Part of a small language model's weights.
Training: a variant of Adam for these matrices, 1200M tokens, 9156 steps.
MLP neurons of a small language model. Each row is named by its layer, matrix (up: input weights; down: output weights) and neuron, and shows model dimensions 288-479. Each number is 128 + 32 x the weight over its row's rms, rounded and kept within 0 to 255. Numbers have three digits each.
After each neuron's rows is what it responds to, as a language model described it from the Wikipedia text at the highest values.

L8.up3831:055144107091128081085108152111087065092168174161126159159172130058104097183158050111131162081084133138124121148158141142123138108130169144155098123152133131088141084126134129117130089119096152135083175115137111139117099155088134148146162127111113103122061143198106151125149116125173075122114119132120199104153151142098156164190115150138147162147026134089163107132117096091164165200113113151103128128117150155124081184131127098112146104103120102210087134078019185091167114159148187148098075133120094157157133145102134056158142117163118139123115170106113203184111101110059119130
L8.down3831:175101074132086139110107144069145105156106194122127144106109125130106151083104158121114108128140158116154155100138149122169129104111119109130157087107161174075165154060140120165152135125182126174110096115091066137181092126100138184106158140147101090133145103072188149116112128120137165106156162160141165089101117160103081187109148131133141188129105114104116143118094188112120101161170064145123164216122119132144037127080141150101186129166185098132159134113185146113129106143141077103143146086118137137152141121175079164083125152092126115155141072155139148092180112139158126088
Description: Word-final pieces in tables

L7.up1114:103181110110157133103102202093145148123117084098113083137172146156078146118142160121122118106148115117127138103111116121105153154200113119126164063127083194128104148139087165149092100129132112093121103107139201164096136131068168148130186113133156096137149146159051068091140146125112070113136117152146127106133188107146086129094086139134134109153123120141149112109126121131096167157169108110129065166166118144152119195144136138099091148166169124155089086085096125051137153200106103093156138138168100131108138117132124178141174144081128146131133224076130118189109171144089164136
L7.down1114:109117204146124121147171159080113150129115088119055174105135114117106172137106128083133123149186145133173205188122160184175102170105085156127179143081133103086121148078221180109064131083104091136188163138098096152173117104192121153106091096136111160145145155166171162060145133115142084162104135088099145109146153114116144076160106121131190128147116138069143228128134146145115166139081127119115143127140123177179130142183089137114123083161065096074181137167060128147140188132138078127082126146115121135099175119168111147111104115162109104108159149146044171154116136114119119169
Description: Preposition "for" and "in"

L8.up742:163166156145113156146091098119117099085135099154167153180109183126123086082113132099155109137090140095130080139164140137101084172138181129116136107157116117064162184118181108124132162133133177160104114056124152166079132082107158077083111130094113155120131134141155138160080108147143096113158117049168153164105161205155130109122137192140101168095138124170109123164061129130135142144124193119071157091148100100163100116172101168165146181173107117048186141146101080133142107130139069130207109136143117075120134022140134122158153115122123102184182209161087132117155108077166144133
L8.down742:144151113084147145098117157246141118080101092099130120141123182206163182172107117181108145145127154173178125113150074163078125143113123139112173153126163101136110096051134120127164088088111117115159177133069171201180145072088142084152133129105124167096164178074109102107153126117070104183121132188154185120114139125085150101084169098112099088125142095117158090110190139089173137152062123172104097126139168089155140139186155097113133152138177168130093105124097112171157080085163153150070152107100111100129144111127159146152140152123158177134107115096116089116176087093072175133
Description: Early word fragments

L8.up1416:086118177110135076100149182156108195158065073130159113060068096134145078086094092122082074110126162115141132099131127080115151074207140102070128102150119095113134125177124128138088124064127138151113120119109124083167112133145201170121126180169142183128143193105125054148164170120190160151109132075105101147134108163100115111123117120199161076113150137133106095139091147171071152152125121151158084087146171109145136169151135091108141170124111176101130175168191116146167058157171086118136145120120117163116116078121102135169103077111103137141179186080159086167163106163039110084
L8.down1416:105124106157110166115156100149170106082219157163143144192150130099164131068098151137172054108120170160174125149113160107167154149133155148124123120103158168115162118168171153136107165110166140136058153132203126184119112133121134100120140131125178099172131174192140149139110128164110065145191139156161144121132102125130063094171136134130200155119148093126163134119089146101128140117128145109084076098121127131125065137138202128125083096154136132128132118136129095175127150152123134099100183105119098090079134120130170094165049119103109128153132104112155115085161060147150102102
Description: Word starts and for/ever/get

L8.up2587:084075129126120111152137127120141143140170134146143103129153153089094180133130121128132092101137143088118151126114193160133126118103103111116129130150186150093053115106120094140082111108152099130140161101139140117122115152076090143145117066104177198132213090093157090086127105129117156113148103155141104132095128188096126058172114073151089146075060172095137135129111083092160134172148099162137142088129133088159098102154139114155152076125130137136131144138104154140152162153126139138141130127156128111164143157180151142066104089160125128112165114116146136165183113085159098144
L8.down2587:116136121116143135169123126175133157110143097174137163128129149178168129130144088121139111199162173153162097143151118100112178107118118160158095120156109157166061149156122144114085184102101151151133138184152109124173143107170106160097122159071070070047097136132133118158139121165147069126111100142156010152125151078107114106147152085093132113103089106153139140148141086088158216102134087083163115129161124168126163108105120122126141184123141129124140090137125172135180107112107156130080143114097112153102204195116115085162124098159161131129176120133108145068144102125181127123
Description: Clause-joining conjunctions

L9.up2577:117132123108173120087184109119113117129144107161161166142147127108132094081108135123129110170086069107146103126092154151081139119109085144172071123119074170096074162146129153131080120146142090118115126110143150143140066100210184106089155167172130106055161145111139172086139073149169101180160129088148170146152145092096069075109131115140127082144130123084170124121119166121128138132152098115108131113164125130160094177126155114150143142105136137125106128098081129057112163097153160130081204147145102073102128091131175085176078177074100107153075134181213206119151109117128140081
L9.down2577:092118107132168113164138128158160134120119136118089125086161112146163122159130181083084153144187113144113167099109157086136172154083195123078091142142099153129138125154119155123131136117143150157215087173081143151117161115147121135095149128133090088098115143083137149183127140100112097168074105156111113071069094130148096121111095146184115104216109133126146150128131168114154100100104159129113128137123125083139110137104137144137113163117110086171160143118098093159124152119094149137157129103084176155072115150090060108138163095145093087070158093144156115119100193129130139162
Description: Preposition after participle

L9.up1126:111121106116128103133131146125131158154165067157180178081167071133104106147167153166119121113186118068142108145142133195166139138178113092149113123137156136050134160147119133148112179153203070149146159105161166144195130121153105136084087053127177061108169144104142115145174180131167122069117110141176112078161184184162159122116129130171154183160147162134094087120157071119133120125099144085079146100159133177179093107104134114104177098155144178095099137101086141110130138125128119122101151123166096146089186131115151183128135053078157191142135105125184118168111093168131171155
L9.down1126:112149193137112129116119110106127078170081110167119120177114093147114107087155112153181168103117141159139136159052100189112151077168142167115046144135095121130116115151130073089120157107144145126127145127094110132185119091096116176109105151127187191132109075109155117107150104092146152151146134092123055140103141089128101153140163160129140151148151139178097095170097097122145134132141204111138084113154108098104157111131185116160060126110103123093086157113092115102095137168155162134141101128146162152149150160166125146112126138099066157140133133163120128146081126144093139131
Description: Clause-linking conjunctions

L7.up2883:141156109128126075162122241099095159140142129050158067143106127065122109114145106200102116169157123118157133147102176084146109099161164105154117174165140141114119126062119102079130147168143180144115101135098209213114131118114124117167148097111125122147130113108097155095139111150114112140124121132124133161158094125115101102117141068144159144092144195091181078186083116067039147145158109132157111148117133107104083119167142133154156129110120169122082101107113177070114118087149177122103109122102132155135151124117101130058123142095124133113168116136124129215195132125153138132
L7.down2883:114179213181138100143051124199134166097091119145083131143131160121114155121102103113091113119146141130118077131023146118147083176068178150108086103073097128145155165108104154135143116108138147170104117146089142149120089100122086154105081105174141146081126106127091159138132069106098128129149137177100045091128165056162105144182224160125106171123140130126154127134144154109127091157143078096163091113072075146141116068152145113072147130125153128141140124099120150076148125164130120119084190124120087110112132248114127128136146152174047128175128128176118084144118132134255111209
Description: Sentence-ending periods

L7.up2526:136122110115099108174129111160118088126142190156149098096106154060149099140102120090153079162058048157101109162154135168087134066149127132170118074110182110089143122107139118148064092154156078187088138181139147124070131152163163137139142110147191099143147186144163168124178109136092153083114134111153115142087160105134136081148171057182133180088110097098101091194061092075101124136115136123104153173111182110167109169141151163127107121147163133103115045134064184145067116118107130107120131145156143193146177107161050112132118146094133097158145134059130088104121139113139175154
L7.down2526:139147077114115095126092144156121163113137076210162234167113067208134143075077100067145173139113100158132142079181135163114140113126161150072093119141095162119175123078127114166104120101168128156090115130126102171099119113116171142150127161087063177158124127115090108150163130127131169151138088116177127102128130126156191134171135098111071158144164177130081163106190140134134173151087116141169167039092090193159160175158129096090088119098116118110177108081119147168109124174132184137147087136127113165106094116068184141127094184109108095147102144129128112150165098146144099125
Description: Numbers in table cells

L7.up3154:104151127096117106087192148181108140141136111157122153148150174126169121081083145134175139095100103110106114153155160108145084074149132091107145188132103100092063136142124134151119114067144135116113171140140133133175133124081081142117167140122133142150078157095100120155136112116132065145185180088111114080104124166129083103170143165143119107087133114132118121134127124071132159116139143103114129082108118116117127162111197118114145120092100119160078176110150201149125164118151112173107105159130127141133185136215133155107079078191075163135143151135143173088149081117091130175
L7.down3154:128137156145090107192131136131125143122077133128133140140103074097181133103165113058129133100103179121101153105145066121173101162097121096137111125145092160121172089146135124135088195125119104082107086127120108135164151128172109149106061171146120079165131154174122119110083165141074115110119229139174038134133118151123098078111090076096140107101124134124114115110131110133133151112087197157127101091098110081136124107082154093131155109117084139114119137130174128074058080068113141129097116144120059160117091111143151136132165063108140134146151153127162144065149131089102112134
Description: Coordinating conjunction "and"

L9.up502:124129109109092118122185064130124105138105143162138196181166113061180068164068114182124133154133111089129092154169144109137131147140146121140116144138167166116059174086114126109136116136107115168168074127142163143133109132089129180132136147132155066149110100105158114087149129077160122110110101157128111123136150162179123103125164157196131056117105179123146130170096138163179126139134124148108148154110146078166108094177152144096101117088188133096158132134101085115134149132127108122070153127183154097141187136110142126148094126131140127134095116147122145109089061157187148084
L9.down502:088109114161077144181108102122114119100133142150115099140108150047128139133164103165119158107099109153117098092135146166098131116097108127199124196151089105102138120074157160124110166112075206146076183171097173122148106074132040107133171149102105127171141153131131101191162153143107091131090104155146147134172174170138126123112063145098141121134087120142095186123115183067123123096092158113183158107142147080091111139165093156079105087099159104102093156124149115093104093128070125124147085137121104154143139038134128150112157122112087135102142119129079128154148084152070165117
Description: Early word-piece fragments

L9.up37:180093117097091122149113134108147211121082104069147096101118108089159139122131117111112118134144097163096140123119181115126149123089077139087082107155103113124114092164183151100125122181130097127125171113122157097093112077109096168141138111120144112150156140120148144192165113069109156086147112167158130047120147129179135118165074160107172117165111149095084143126133137104174126145123134184143076152136102159170134147165159113156123129118147115190148152165079098135112116175078122106115146117061151204149077090127122122119107114173138167158166171089151125195157143111096129155
L9.down37:124104164156118112095140200152091145141162128075112140110170192132124186059137116118192164075154107125087180083071120140174099152135098136164180122112137162120188151044087085131149130173103132134171165140143104182131102195166163092099188182127117125165135143106131131126140151121138185183141094076110139180097143119212136102154143174107109116115114149153150150153151119156184140092105077162070154112179139118094112172137169169122119090164203153133112163124125089135108136121150114113118094121114142085170128192121127127139159139162128115170154084096083162195142142168087094174
Description: Final digits of scores

L8.up2484:093155121123138162163127137160129175113102157100109085136153150087081131101135126097085085153104138102125128097138133157077135118106182111115100164155121091128099110098132179113127171140128059180128153095132167123136153130125109123154126112082144118099135130155195103149225156109161145126130148112122150108094222087127081143174132105110120186096158072118156104239049141110125172175147201119144114100095100134111153125161099125113160110133122154152089159072148151137094151095146156101097056131096101194106133155081146136140117119153099120193169073106119113167153121082163149171
L8.down2484:072114159142145147091137111247135087120144117132107102141116105113167161147169077158096140109094097191128118108050167151148152225151144071081103138049145169095053153153128128151116136096164138160118132095147108120124151177134166132122110121126122131120157141094119132138085148094175062134097094099086059110123123066166130156171203120096192179130092103115114130136137090102143152114170149145170101161085161161070089074158154144113093142115110136139181138119143138182182115097071129124118201106187155146087141255110110127177154106165085117134127154161138154114128086145255096108
Description: Sentence-final boundary before topic shift

L9.up459:088155101114060111186145139112130175071163145116166150219117168092129061168137169152188132183145126164067141177136177111106123104143128079102092106106181061079137115150166088171157137136124033154102152141119133123151105108138170172101165121128178140126129087148088129086200153111189110107098135141098107153147094089097097107144179067094086121101129082097112160159143119066112085163062078161138104113114084145108118138122146101118093098172143153165118074130165167083081110105188129108134086102184117165142131096087137114077094129155135171193104161180104137071134181087158086154
L9.down459:068108126144136119132125129137094175163087123158131138106105116163044097124075081151077112153095190180158183137154170146116092181174115160161143114051125170140150135112143150130109115110169177119123120122069101087165129122129151138159140166110149126094173153130117090100056145131197154095097135175145166161107065166152181189139138132063139142180120136143163145164081156116169162123137164169125123157134104156096126165110132119078125139051121105104085081138166159150158104094162110115183175140238145121124145094057153119130131100122149076143158114117168141166178168141108149158
Description: Sentence-ending tokens